{"norm_eps": 1e-06, "qk_norm": true, "optimizer": "muon_variant", "lr_head": 0.00613, "max_grad_norm": 0.5, "schedule": "wsd", "max_seq_len": 1024, "max_steps": 4365}
MLP neurons of a small language model. Each row is named by its layer, matrix (up: input weights) and neuron, and shows model dimensions 240-335. Each number is 50 + 15 x the weight over its row's rms, rounded and kept within 0 to 99.
After each neuron's rows, "fires after" lists the tokens most often just before its 100 highest values on Wikipedia text that the model never trained on; "fires on" lists the tokens most often at its 100 highest values on Wikipedia text that the model never trained on. A number after a token or word is its count.

L5.up630:55 49 31 58 73 68 32 55 56 58 69 03 46 29 60 51 34 61 26 44 52 44 40 45 52 65 53 47 35 49 57 72 70 53 50 59 36 33 67 51 48 63 65 43 41 61 36 36 52 52 30 46 19 61 46 59 46 52 41 56 32 35 67 78 17 49 60 42 46 55 67 23 62 43 52 54 63 23 34 37 73 47 63 41 45 74 74 38 45 69 49 59 67 43 20 45
fires after: " T" 15, "1" 14, "2" 11, "3" 7, " |" 5, "0" 4
fires on: "–" 40, " games" 19, " +" 5, " success" 5, " game" 4

L7.up1416:41 48 35 51 50 44 55 45 48 71 33 80 44 38 33 53 64 32 43 59 65 41 48 43 00 23 27 49 42 38 22 49 52 48 43 48 36 38 23 28 50 36 00 51 69 52 49 72 54 55 49 51 75 62 50 48 47 29 41 68 44 48 30 59 81 40 51 68 42 48 50 82 01 57 20 23 49 46 71 46 53 87 53 59 58 60 16 11 40 57 55 34 44 49 42 37
fires after: " one" 19, " (" 18, "." 13, " |" 9, "==" 6
fires on: " of" 23, "8" 12, " " 12, " (" 8, "1" 4, "2" 4

L5.up1335:64 66 41 44 33 45 59 50 63 63 65 24 13 72 09 57 68 74 39 09 38 73 51 47 59 53 43 64 57 56 52 48 74 44 56 28 34 57 27 76 36 65 48 74 40 53 39 45 59 42 53 14 64 43 48 33 62 37 07 48 64 51 19 51 40 56 56 21 68 45 70 25 52 78 55 49 36 48 42 67 61 42 53 59 61 10 59 22 54 59 56 26 64 44 58 69
fires after: " the" 24, " his" 14, " The" 12, "'s" 8, "The" 7, " Long" 4
fires on: " first" 27, "est" 7, " last" 7, " only" 5, " largest" 5

L9.up730:54 77 79 31 54 45 57 42 51 32 46 42 46 52 46 62 75 53 52 33 81 39 56 57 31 56 42 65 63 68 44 46 37 90 69 46 38 26 32 51 45 58 70 39 37 69 26 40 45 63 60 30 48 51 50 41 48 40 49 35 12 34 40 52 23 80 16 42 71 64 74 59 54 73 59 06 61 56 44 54 62 37 44 49 66 57 45 58 34 55 65 52 25 27 38 60
fires after: " |" 38, "," 15, "." 12, ";" 7, " and" 4
fires on: " " 60, "9" 8, " —" 7, "8" 5, " N" 5, "6" 4

L5.up311:42 56 29 75 78 45 43 54 62 38 54 39 48 20 49 47 56 82 27 46 50 50 67 57 39 47 41 72 67 44 55 18 42 48 46 17 39 29 23 39 35 45 36 79 46 39 37 67 80 49 41 63 62 59 65 58 48 48 36 74 59 48 47 39 49 53 38 32 50 69 47 67 51 57 44 55 50 67 39 73 56 60 37 57 66 47 67 01 43 77 45 22 47 36 55 74
fires after: " " 32, "5" 6, "A" 4, "\n" 4, "1" 4
fires on: " -" 35, " |" 22, "-" 7, "is" 6, "." 5

L5.up862:38 41 23 45 63 32 52 50 57 59 49 62 50 21 31 58 39 36 30 13 37 26 26 72 60 44 47 48 51 35 44 65 47 40 69 75 55 43 14 50 28 45 64 54 69 28 08 17 34 74 29 64 25 57 55 66 60 32 43 40 69 20 58 44 67 51 40 37 54 60 68 49 55 55 41 55 53 39 57 86 35 48 69 62 45 54 59 47 38 58 29 68 66 45 61 41
fires after: "1" 33, "2" 11, "3" 8, "4" 8, "7" 5
fires on: "," 93

L5.up1027:47 61 24 55 56 45 60 31 47 69 67 56 44 74 55 38 42 66 37 58 35 46 48 50 55 34 60 49 45 53 45 64 54 32 43 57 71 50 50 34 31 58 51 54 55 55 52 31 45 38 16 27 43 45 41 35 73 60 39 27 25 36 53 36 56 46 44 28 58 43 58 57 67 46 67 36 44 56 58 45 73 47 41 52 69 52 67 65 31 53 99 44 49 49 72 55
fires after: ".\n\n" 23, " (" 13, "==\n" 9, " \"" 8, " ===\n" 6, "===" 6
fires on: "R" 26, "T" 14, "P" 13, "G" 8, "C" 8, "H" 6

L5.up802:47 23 76 57 33 44 53 38 58 57 53 42 35 48 58 45 62 59 02 65 47 61 60 65 58 46 25 35 59 70 74 56 42 69 43 20 56 72 69 43 36 28 20 33 53 71 46 18 60 54 31 73 33 78 47 46 48 31 65 69 32 58 24 34 63 41 42 45 48 39 47 63 49 31 45 71 60 37 39 36 22 34 47 38 57 53 74 28 74 46 44 33 37 58 55 48
fires after: "1" 17, "2" 14, "8" 7, "0" 6, "9" 5, "6" 5
fires on: " August" 15, " January" 13, "st" 12, " February" 10, " in" 8, " March" 8

L9.up641:75 50 56 40 63 39 38 50 67 32 36 52 77 47 47 58 72 46 51 61 52 59 47 77 39 55 46 72 49 73 54 66 28 43 63 35 48 34 46 48 80 57 40 36 33 79 24 72 50 68 59 60 36 46 77 35 57 41 34 59 56 56 36 61 76 82 14 67 31 56 67 56 59 26 36 64 58 70 71 50 60 60 74 48 46 05 23 22 11 53 45 77 55 36 37 37
fires after: " " 38, "–" 14, " has" 10, " had" 6, " may" 4
fires on: "202" 15, " have" 10, "200" 10, "201" 9, "199" 9, " also" 4

L5.up895:54 47 47 66 59 71 84 56 52 35 34 29 61 84 69 45 41 74 39 48 36 11 62 64 12 32 49 53 43 33 31 38 65 67 39 53 37 58 74 42 46 58 43 86 56 25 65 37 63 49 43 50 17 46 43 54 75 60 60 56 56 57 65 36 53 35 71 49 35 36 31 55 57 52 48 60 58 40 80 18 47 50 44 45 52 64 63 21 57 38 49 14 28 35 37 42
fires after: "," 70, ")," 18
fires on: " and" 74, " was" 9

L9.up626:56 33 56 43 42 60 69 65 55 12 48 56 66 36 45 74 45 55 34 23 54 33 34 54 70 73 46 67 39 28 50 68 49 46 61 70 39 12 35 56 53 15 31 39 72 39 30 54 56 44 69 56 58 14 73 71 52 51 66 54 48 42 65 41 35 50 83 59 85 55 30 56 60 69 28 67 11 69 36 68 35 26 55 42 41 68 74 37 31 48 44 69 43 37 57 71
fires after: "." 35, "," 21, " " 5
fires on: "0" 44, "6" 13, "8" 9, "7" 9, "9" 6, "4" 5

L9.up376:48 59 49 37 53 55 49 59 54 48 48 40 43 44 53 34 56 66 54 57 11 68 58 46 27 38 64 31 46 59 36 56 25 65 55 45 54 77 48 49 31 70 35 48 65 44 66 45 38 55 48 47 41 38 49 40 39 39 67 27 46 59 56 46 40 45 59 71 41 61 41 70 59 27 49 21 57 48 36 65 51 49 55 59 52 32 51 21 54 15 48 38 50 47 46 22
fires after: " |" 65, " " 8
fires on: " " 82, " |" 4

L5.up828:49 58 68 44 71 28 28 28 60 65 50 53 54 70 29 52 60 33 69 50 32 28 35 15 57 40 64 58 57 41 55 35 46 51 53 50 29 45 16 36 59 57 61 54 24 78 65 47 59 30 59 64 55 45 21 28 39 52 43 30 39 47 68 61 40 70 32 43 62 82 33 58 46 52 89 53 32 70 31 22 37 54 53 48 69 61 39 43 53 72 71 45 45 50 51 46
fires after: "197" 18, "201" 14, " medal" 12, " third" 7, "199" 6, "196" 5
fires on: "9" 26, " –" 20, " place" 13, "4" 11, "6" 10, "7" 6

L7.up511:40 42 59 50 39 27 19 65 18 21 38 78 72 61 58 48 23 64 20 46 71 53 47 23 69 52 38 61 50 57 71 56 34 62 32 46 82 70 29 56 39 51 61 52 34 31 47 42 56 57 53 46 46 42 64 44 59 55 53 41 45 44 52 34 48 38 42 52 55 60 77 61 61 39 79 32 57 85 41 56 45 09 52 00 33 37 42 42 48 58 36 59 57 45 79 16
fires after: " May" 16, " October" 15, " December" 13, " September" 11, " November" 8, " April" 6
fires on: " " 98

L9.up1092:70 24 54 56 42 39 47 42 52 55 62 34 34 53 27 43 81 24 31 63 27 69 25 59 51 59 41 77 52 65 82 34 16 36 30 56 67 52 48 53 58 60 48 53 25 54 25 65 59 28 23 77 69 39 66 42 48 44 68 61 41 58 46 40 58 71 63 38 44 23 57 86 50 60 41 73 57 45 42 37 78 51 50 35 36 43 41 21 42 55 90 39 47 44 43 31
fires after: " " 55, "–" 33, " (" 7
fires on: "201" 19, "200" 14, "202" 14, "199" 10, "196" 8, "198" 6

L5.up87:42 30 30 74 41 47 42 45 59 42 78 42 39 46 58 64 57 39 26 67 33 62 54 50 42 39 33 27 40 57 51 76 58 38 51 39 51 32 32 45 59 23 28 48 64 50 43 49 94 37 19 53 62 66 36 35 64 75 46 55 39 52 55 20 50 73 42 24 51 44 42 72 43 49 39 62 60 60 64 86 68 67 52 00 35 60 25 39 62 48 49 68 68 64 32 25
fires after: " one" 11, "1" 10, " most" 8, "%" 8, "25" 7, " some" 6
fires on: " of" 63, "," 35

L5.up657:38 47 36 43 47 67 39 62 29 61 78 47 32 66 52 43 49 31 54 56 62 64 75 41 49 18 58 61 64 59 68 41 68 43 66 45 57 61 66 48 42 49 33 28 45 55 43 38 28 25 22 42 40 53 60 22 31 66 33 48 43 50 36 42 22 55 62 70 36 54 52 64 59 60 45 33 61 52 46 79 63 47 37 36 46 49 73 64 55 45 55 49 47 50 47 32
fires after: "." 19, ".\n\n" 12, " (" 11, "==" 6, " \"" 6
fires on: " He" 31, "He" 21, "M" 12, "h" 6

L5.up1264:52 44 39 48 23 71 71 34 48 63 49 36 48 44 22 51 53 61 53 76 48 55 36 57 26 38 35 62 53 60 24 62 90 54 22 40 25 41 42 63 46 29 56 60 43 55 49 56 54 36 34 66 47 38 46 58 68 32 80 48 50 33 43 49 53 50 35 69 20 90 47 61 25 73 57 42 40 55 63 72 26 78 54 72 47 26 66 43 54 55 57 48 67 55 51 45
fires after: "\n" 23, " |\n" 20, "\n\n" 14, ")\n" 7, "According" 4
fires on: "-" 30, "|" 20, "=" 19, "." 7, " to" 4

L5.up115:46 53 58 69 78 39 62 38 34 27 58 30 52 44 33 36 31 33 37 61 54 36 42 50 37 38 77 52 39 43 42 36 27 27 57 65 53 40 44 45 57 49 51 46 40 54 54 59 42 32 38 68 30 46 23 70 29 36 49 64 36 48 74 31 44 38 51 47 49 42 45 76 50 72 34 51 42 46 55 68 51 32 53 56 63 42 26 54 23 54 52 51 26 46 48 63
fires after: "201" 30, "197" 12, "202" 8, "200" 7, "196" 5, "199" 5
fires on: "0" 65, "1" 7, "6" 5, " to" 4, "v" 4, "4" 4

L9.up1487:61 46 79 18 85 32 44 47 37 51 67 49 53 50 48 46 40 49 42 61 58 51 50 47 34 09 53 70 57 62 28 77 61 64 25 37 52 22 62 52 34 47 57 46 38 53 58 41 41 71 34 39 49 49 39 38 51 53 36 80 37 63 12 52 57 40 59 74 53 56 66 24 80 49 25 72 41 51 21 60 58 25 68 32 65 51 62 50 33 33 64 41 53 43 56 24
fires after: " " 51, "°" 4
fires on: "200" 24, "202" 13, " |" 11, "201" 11, "199" 7

L7.up1049:35 71 56 63 50 46 17 74 35 49 61 50 62 59 57 61 29 71 59 47 28 35 54 42 38 57 90 39 40 49 53 69 50 61 51 33 38 67 63 78 36 28 37 63 26 42 70 35 49 59 31 52 54 46 52 53 31 60 57 61 47 62 65 41 55 38 78 67 61 30 34 55 43 61 40 19 38 76 75 53 61 63 79 51 48 37 56 30 54 31 70 66 42 61 64 37
fires after: "," 56, "(s" 8, " " 8, " Z" 4
fires on: "6" 10, "9" 10, "7" 8, "8" 8, ")" 8, "5" 6

L9.up894:86 75 56 74 47 41 78 65 57 41 49 59 51 31 57 38 19 51 50 43 46 61 60 50 35 54 41 23 34 48 45 40 55 60 72 73 32 42 66 41 56 56 54 63 74 40 53 49 38 51 56 55 76 46 75 53 69 34 44 41 47 46 42 43 66 55 63 57 26 58 54 32 48 56 48 36 56 42 43 43 69 63 31 29 34 57 42 56 56 63 38 43 74 54 57 45
fires after: "," 48, "." 15
fires on: " but" 35, " however" 10, " However" 9, " But" 7, " that" 5

L5.up528:42 46 49 43 49 66 37 54 48 64 53 53 31 45 28 40 57 60 46 27 45 50 99 26 13 15 32 44 58 58 53 52 55 46 78 51 44 56 62 75 58 00 62 46 54 53 29 27 49 30 38 52 56 62 53 72 49 46 32 49 38 67 70 26 65 28 46 39 61 65 57 35 56 46 46 00 49 70 53 73 67 52 45 37 65 63 55 18 44 64 62 62 40 41 53 65
fires after: " " 23, "\n" 11, "1" 8, "2" 5, "3" 4, " No" 4
fires on: "." 48, "1" 30, "\"" 12

L7.up1306:53 62 51 49 55 51 48 62 33 04 49 51 56 60 30 80 72 45 24 61 36 41 67 66 53 71 59 55 48 34 69 65 90 45 39 46 60 87 47 49 52 01 62 37 55 55 71 52 51 58 38 48 49 46 41 44 41 21 68 41 50 48 50 45 53 21 33 70 55 38 17 79 43 72 40 22 50 79 54 55 44 58 40 56 50 64 34 23 47 41 42 52 44 62 55 71
fires after: "," 62, " ." 17, "." 14
fires on: "0" 22, "6" 11, "9" 11, "8" 8, "7" 7, "5" 5

L7.up1381:46 46 58 60 11 71 14 38 64 45 51 44 50 50 48 32 51 56 54 59 38 49 72 43 27 63 84 68 64 73 53 79 43 57 53 34 62 51 12 56 30 55 70 72 35 65 45 53 46 53 45 47 74 39 66 64 29 57 66 46 45 56 55 51 30 80 62 59 59 63 48 43 47 66 69 35 29 45 55 61 44 34 58 52 48 53 75 45 64 56 80 64 61 49 51 24
fires after: " and" 27, "," 23, " to" 15, " " 8, "–" 4, "-" 4
fires on: " " 63

L5.up509:70 16 31 39 65 50 42 53 53 76 79 37 48 60 60 26 24 30 78 56 55 37 38 77 67 64 43 32 78 45 53 47 48 31 45 24 52 47 57 50 51 55 58 45 62 33 56 58 66 23 55 46 55 58 77 33 41 93 55 43 50 57 47 43 20 71 58 65 28 50 72 28 57 43 20 69 54 51 19 69 52 34 81 39 55 67 40 66 34 76 55 60 71 51 87 54
fires after: " c" 19, "0" 14, "1" 13, " more" 12, "oc" 7
fires on: "–" 37, "oy" 14, " than" 11, "y" 8, "ly" 4, "ok" 4

L7.up1427:75 58 66 70 24 35 49 52 26 50 44 66 28 62 62 52 73 69 55 49 33 50 41 72 21 40 57 77 27 46 79 48 51 63 70 53 38 55 48 60 58 37 64 30 57 43 40 46 53 51 38 59 48 50 52 59 64 41 61 44 41 69 54 58 53 68 40 65 63 26 64 29 45 44 45 72 33 58 51 68 71 61 53 16 40 56 51 46 50 66 72 25 49 53 54 26
fires after: "6" 23, " No" 9, "5" 8, "2" 6, "3" 5, " T" 4
fires on: "–" 31, "-" 12, "." 9, "st" 6, "qu" 5

L5.up1208:37 55 41 40 35 53 37 20 62 41 32 26 52 62 54 53 37 56 78 32 37 07 49 64 32 75 58 53 27 57 58 53 38 58 45 40 60 78 24 65 26 37 79 65 47 52 64 16 45 59 45 66 42 44 50 76 74 48 46 33 40 71 57 51 40 63 29 41 62 54 58 53 79 41 51 48 99 32 72 51 69 45 57 37 99 33 75 69 41 56 41 28 78 30 54 58
fires after: "," 57
fires on: " with" 97

L5.up987:61 43 52 56 58 64 71 38 43 39 38 49 64 67 54 53 54 27 39 61 43 43 47 66 44 59 62 56 52 56 43 40 61 37 28 80 71 47 65 36 78 20 75 49 69 21 30 62 74 46 33 62 62 36 32 47 68 57 72 61 47 60 40 40 72 53 24 72 33 29 56 41 69 46 31 62 52 64 38 69 40 44 50 54 64 57 36 35 34 52 49 60 74 56 74 43
fires after: "4" 11, "0" 11, "7" 9, "8" 9, "1" 9, "3" 9
fires on: "–" 68, " American" 8

L5.up1430:42 39 67 32 63 74 55 31 14 75 32 68 33 42 52 54 35 17 62 56 67 57 55 20 48 63 23 31 45 43 36 54 56 43 41 56 66 55 29 66 60 53 42 65 29 53 39 37 43 43 29 50 65 47 16 48 32 45 66 48 29 35 28 59 41 48 41 39 11 69 34 55 36 42 46 31 36 21 65 50 46 52 46 43 49 49 49 62 45 61 40 48 47 42 41 59
fires after: " |" 51, "\n" 9, ":" 7, "," 5, " for" 4
fires on: " \"" 86, "\"" 11

L2.up301:46 58 42 64 65 50 81 55 46 55 56 60 63 19 28 47 63 57 39 50 55 60 30 44 69 58 52 38 73 38 35 26 61 42 65 59 46 48 60 54 15 30 69 59 29 29 40 41 46 54 29 33 71 35 25 66 67 47 50 47 32 60 50 58 58 83 26 53 49 52 61 52 21 68 59 38 65 58 49 31 40 60 37 40 24 37 43 58 73 24 55 54 50 40 30 45
fires after: "\n" 31, ")\n" 14, " |\n" 12, ".\n" 4
fires on: "-" 50, ".\n\n" 13, "|" 12, "\n" 6, "\n\n" 5

L5.up501:77 51 48 47 29 63 34 29 78 67 70 48 59 52 48 79 50 41 80 48 16 70 44 64 36 42 52 40 34 22 55 62 66 63 24 38 70 57 36 46 45 56 50 37 48 47 36 61 55 63 62 37 42 45 85 45 62 76 41 43 25 61 09 55 21 58 79 47 47 53 52 55 58 48 56 55 65 46 53 36 54 46 75 49 41 39 40 65 45 63 63 46 69 46 52 29
fires after: " (" 27, " K" 10, " [" 5, " Z" 5, " J" 4
fires on: "with" 17, "c" 11, "ed" 10, " Mc" 9, "h" 7

L7.up1486:26 26 19 40 62 35 47 58 52 55 18 24 49 53 71 63 58 66 44 84 23 62 75 51 65 22 49 75 60 42 42 34 69 49 46 31 49 12 51 79 31 84 55 51 52 33 44 28 45 65 87 55 68 72 50 71 60 65 73 62 41 55 33 69 42 53 52 43 59 27 39 23 31 48 38 63 68 35 43 62 59 30 61 60 58 52 43 54 42 47 58 46 62 46 46 66
fires after: " |" 56
fires on: " " 57, " |" 23, "1" 4

L5.up1037:68 33 21 62 54 53 72 53 55 81 49 32 39 32 51 34 36 58 55 20 48 53 34 54 00 75 58 54 49 62 39 64 32 64 49 64 68 12 72 46 48 67 57 53 75 44 45 58 25 52 55 55 82 64 60 40 70 67 40 50 60 49 33 54 32 53 73 40 35 67 63 13 42 46 38 41 67 26 52 69 75 79 47 00 43 60 45 39 56 61 16 59 38 43 41 25
fires after: "1" 22, "2" 17, "0" 7, "4" 6, "3" 5
fires on: "." 87, ":" 12

L9.up973:71 46 68 53 64 36 43 39 44 69 41 53 60 32 70 38 55 50 70 76 66 42 51 40 12 37 06 53 42 63 31 61 55 36 80 53 56 47 34 56 39 52 34 53 21 38 67 49 43 66 47 57 54 40 24 45 45 40 35 50 48 67 59 32 64 28 57 44 30 66 35 49 51 33 87 26 52 55 60 54 40 35 36 13 73 58 17 18 61 38 50 61 44 29 21 70
fires after: " |" 51, "|" 8, "\n" 8, ":" 6
fires on: " \"" 30, " Title" 11, "\"" 10, " Candidate" 6, " and" 5

L7.up1534:32 55 44 55 46 26 70 68 52 24 47 63 32 45 47 16 39 54 58 35 55 48 23 81 33 60 24 89 48 66 65 42 68 57 52 83 64 53 76 18 87 64 61 56 37 40 44 46 49 29 45 51 54 47 51 59 41 38 46 36 31 36 62 76 73 48 20 49 44 40 49 68 77 75 31 66 28 60 56 27 60 29 45 55 49 40 55 37 36 31 59 45 57 62 65 25
fires after: " " 37, "0" 8, " s" 5
fires on: "202" 26, "s" 7, "201" 7, "ad" 6, "200" 4

L5.up494:64 38 32 56 65 32 49 59 67 59 49 28 54 45 27 46 46 68 35 49 56 63 64 54 11 25 59 60 39 58 59 46 47 46 50 15 40 36 48 25 70 73 61 22 58 24 45 57 75 47 68 44 61 47 55 64 67 71 82 68 59 65 47 51 45 32 69 37 61 65 65 58 37 39 50 49 24 96 63 57 58 50 47 66 72 64 55 34 43 71 31 55 54 56 25 72
fires after: " |" 64, " ft" 8, " L" 6, " wa" 4
fires on: " " 78, "iting" 4

L5.up1170:60 54 46 50 51 41 50 42 74 59 78 13 47 56 39 39 36 69 65 14 66 14 53 48 49 46 43 59 69 57 41 47 51 50 51 25 56 63 59 76 37 52 51 48 35 30 70 56 53 56 62 46 61 73 56 46 50 45 30 37 82 59 32 54 45 62 72 74 54 46 78 35 59 57 81 44 61 51 58 47 67 53 30 62 30 34 48 51 52 51 79 13 64 62 62 49
fires after: " the" 77, " The" 6, "'s" 4
fires on: " first" 33, " most" 16, " highest" 7, " only" 4, " best" 4, " last" 4

L9.up1137:42 54 44 25 52 56 52 56 69 36 57 60 54 40 93 58 54 33 56 35 37 48 69 65 42 26 28 57 55 50 58 34 43 46 07 23 83 42 51 43 33 52 42 53 08 42 76 62 55 38 81 50 47 41 42 34 47 36 33 58 33 45 58 30 35 48 47 49 60 36 36 37 53 89 58 46 70 27 32 69 64 64 54 46 56 52 69 46 55 15 42 11 48 18 57 53
fires after: " it" 20, " It" 15, " was" 12, "," 7, " the" 6, " is" 5
fires on: " was" 22, " United" 17, " is" 14, " un" 4, " adv" 4

L7.up755:57 51 75 47 42 21 65 61 46 38 48 11 37 70 24 58 65 60 43 08 19 40 56 81 55 52 68 42 35 65 57 45 64 33 75 53 68 78 63 32 42 54 57 35 53 43 47 41 41 73 48 52 56 45 83 57 58 81 49 50 13 63 53 50 45 76 62 21 53 41 16 44 58 38 73 31 46 70 52 70 41 59 51 52 46 41 51 76 63 29 64 69 29 49 27 53
fires after: " " 43, " |" 26, " P" 4
fires on: " " 27, "1" 14, "2" 12, " |" 10, "0" 4

L5.up626:44 60 54 37 69 41 37 68 65 32 72 42 28 49 22 58 72 64 41 08 41 56 65 67 68 53 66 68 77 34 63 56 60 56 40 70 57 42 39 54 57 41 44 61 57 56 37 65 54 44 65 43 39 60 73 51 60 47 40 36 40 35 33 51 62 43 28 41 41 60 56 42 91 62 45 62 45 46 48 73 62 75 41 51 64 30 57 36 40 35 41 49 29 52 51 33
fires after: " " 31, " |" 13, " —" 12, "1" 10, "0" 7, "8" 6
fires on: " |" 99

L7.up1014:36 52 44 41 79 48 35 77 51 23 57 75 38 51 77 49 41 67 40 62 58 37 46 47 51 42 40 59 63 59 64 46 13 57 13 50 78 81 41 43 38 23 54 64 50 51 58 33 68 57 62 51 57 65 55 21 69 37 68 46 58 64 09 64 40 61 44 51 61 49 59 54 65 70 56 48 44 52 62 62 46 47 44 58 65 31 47 25 28 44 51 36 45 49 19 66
fires after: " " 46, "," 7, " September" 5, "2" 4, " November" 4, " pre" 4
fires on: " " 32, "201" 12, "–" 11, "199" 9, "202" 7, "200" 7

L7.up908:42 64 46 38 58 53 57 80 29 57 50 32 27 62 74 41 47 44 50 20 49 20 71 65 39 41 71 33 51 68 33 44 42 47 09 35 39 54 45 62 32 27 42 45 43 24 53 32 33 51 83 53 45 38 55 59 57 40 50 54 43 57 60 49 72 48 59 47 67 48 69 36 75 69 46 54 57 34 38 67 80 63 65 36 86 47 60 38 44 46 43 46 40 40 69 48
fires after: " (" 43, "," 23, "-" 6
fires on: " with" 34, "with" 25, "se" 7, "in" 5, "at" 4

L5.up273:33 52 49 00 47 47 79 47 45 70 36 40 65 71 63 58 49 83 47 52 10 24 45 62 61 51 57 59 37 58 63 22 61 61 71 42 52 55 44 48 43 45 76 73 49 39 63 27 41 61 64 43 60 75 62 21 26 26 47 38 52 46 52 60 32 51 41 50 47 36 68 42 65 62 49 50 66 50 51 50 42 39 54 78 29 62 45 45 71 21 34 33 72 78 27 44
fires after: ")" 25, " is" 20, " (" 8, " was" 7, " |" 5, "," 4
fires on: " is" 34, " a" 17, " was" 10, " an" 10, "born" 8, " Hard" 6

L5.up1194:54 59 24 67 42 30 52 48 45 46 68 55 48 56 33 60 30 58 39 26 49 33 68 53 43 53 71 44 39 51 49 54 46 44 66 85 79 49 45 69 32 68 42 68 63 50 40 57 55 10 59 37 71 37 56 33 54 79 53 46 49 71 46 58 33 40 67 44 28 36 60 35 41 70 46 49 64 44 52 41 42 71 72 41 78 56 40 13 51 42 64 44 51 50 26 36
fires after: "2" 18, "1" 15, " one" 8, "3" 5, "4" 4
fires on: " of" 28, "-" 26, "–" 8, ":" 6

L9.up1287:73 32 46 37 76 42 63 53 39 59 37 51 62 40 56 60 57 55 61 84 24 72 32 36 48 55 13 73 46 36 52 85 47 32 42 34 48 04 26 48 43 47 85 59 56 38 46 40 57 63 42 87 62 32 65 59 45 29 40 53 67 70 49 62 69 58 42 47 28 41 54 42 78 39 12 57 61 20 55 84 47 61 60 50 58 39 78 12 30 63 80 63 68 36 60 73
fires after: " " 43, "–" 12, "|" 5
fires on: " moved" 13, "201" 11, "199" 11, "200" 8, "202" 5, "195" 4

L5.up582:48 42 52 61 46 84 39 60 35 36 47 43 41 41 60 49 62 51 56 42 53 40 58 39 24 29 67 49 34 42 54 68 58 55 50 41 60 48 41 68 39 26 04 57 37 63 99 52 44 76 39 63 27 68 24 74 35 39 45 63 43 31 62 62 39 28 37 19 36 55 60 60 48 51 50 24 28 50 75 28 26 40 57 40 60 29 53 58 50 25 38 47 55 60 82 51
fires after: "\n" 32, ")\n" 15, " mon" 9, " per" 5, " pl" 4
fires on: "-" 49, " (" 9, "t" 4, "\n\n" 4

L5.up984:45 49 49 54 71 58 56 48 28 61 70 09 30 47 51 34 40 53 37 77 25 47 45 43 38 24 57 79 46 60 43 58 50 68 51 41 39 49 65 48 34 71 47 65 35 68 50 29 72 40 76 62 59 50 67 81 38 91 70 61 43 31 36 47 62 54 65 43 60 70 62 49 45 41 33 48 57 59 58 53 23 30 68 56 78 51 67 17 34 34 29 67 70 48 39 42
fires after: " |" 63
fires on: " " 68, " |" 17

L5.up1004:66 62 23 63 74 54 67 56 60 58 35 54 53 57 52 80 52 56 65 34 66 26 37 50 55 46 30 42 35 65 56 41 53 85 51 58 50 51 43 46 56 59 60 50 51 55 38 27 41 40 74 78 22 22 28 30 62 32 47 39 48 78 51 49 61 43 57 67 75 79 44 32 77 38 66 40 38 46 47 48 40 79 34 37 61 38 38 52 56 46 58 49 58 63 33 50
fires after: "," 28, "200" 17, "201" 6, "191" 5, "199" 5
fires on: "9" 39, " but" 18, " however" 8

L7.up1167:41 41 61 70 46 52 80 57 42 44 62 35 53 56 39 39 32 52 44 47 60 51 62 49 26 92 48 67 55 71 12 50 77 44 64 37 38 66 71 44 36 30 52 88 50 50 55 31 35 79 47 52 43 61 51 34 46 60 68 59 41 47 35 52 55 44 71 39 41 46 60 56 46 78 59 55 73 66 56 40 44 60 55 72 34 39 47 18 36 63 79 47 41 78 47 45
fires after: "," 68, " the" 9, " (" 7
fires on: " but" 32, " as" 17, " and" 13, "-al" 5, "b" 5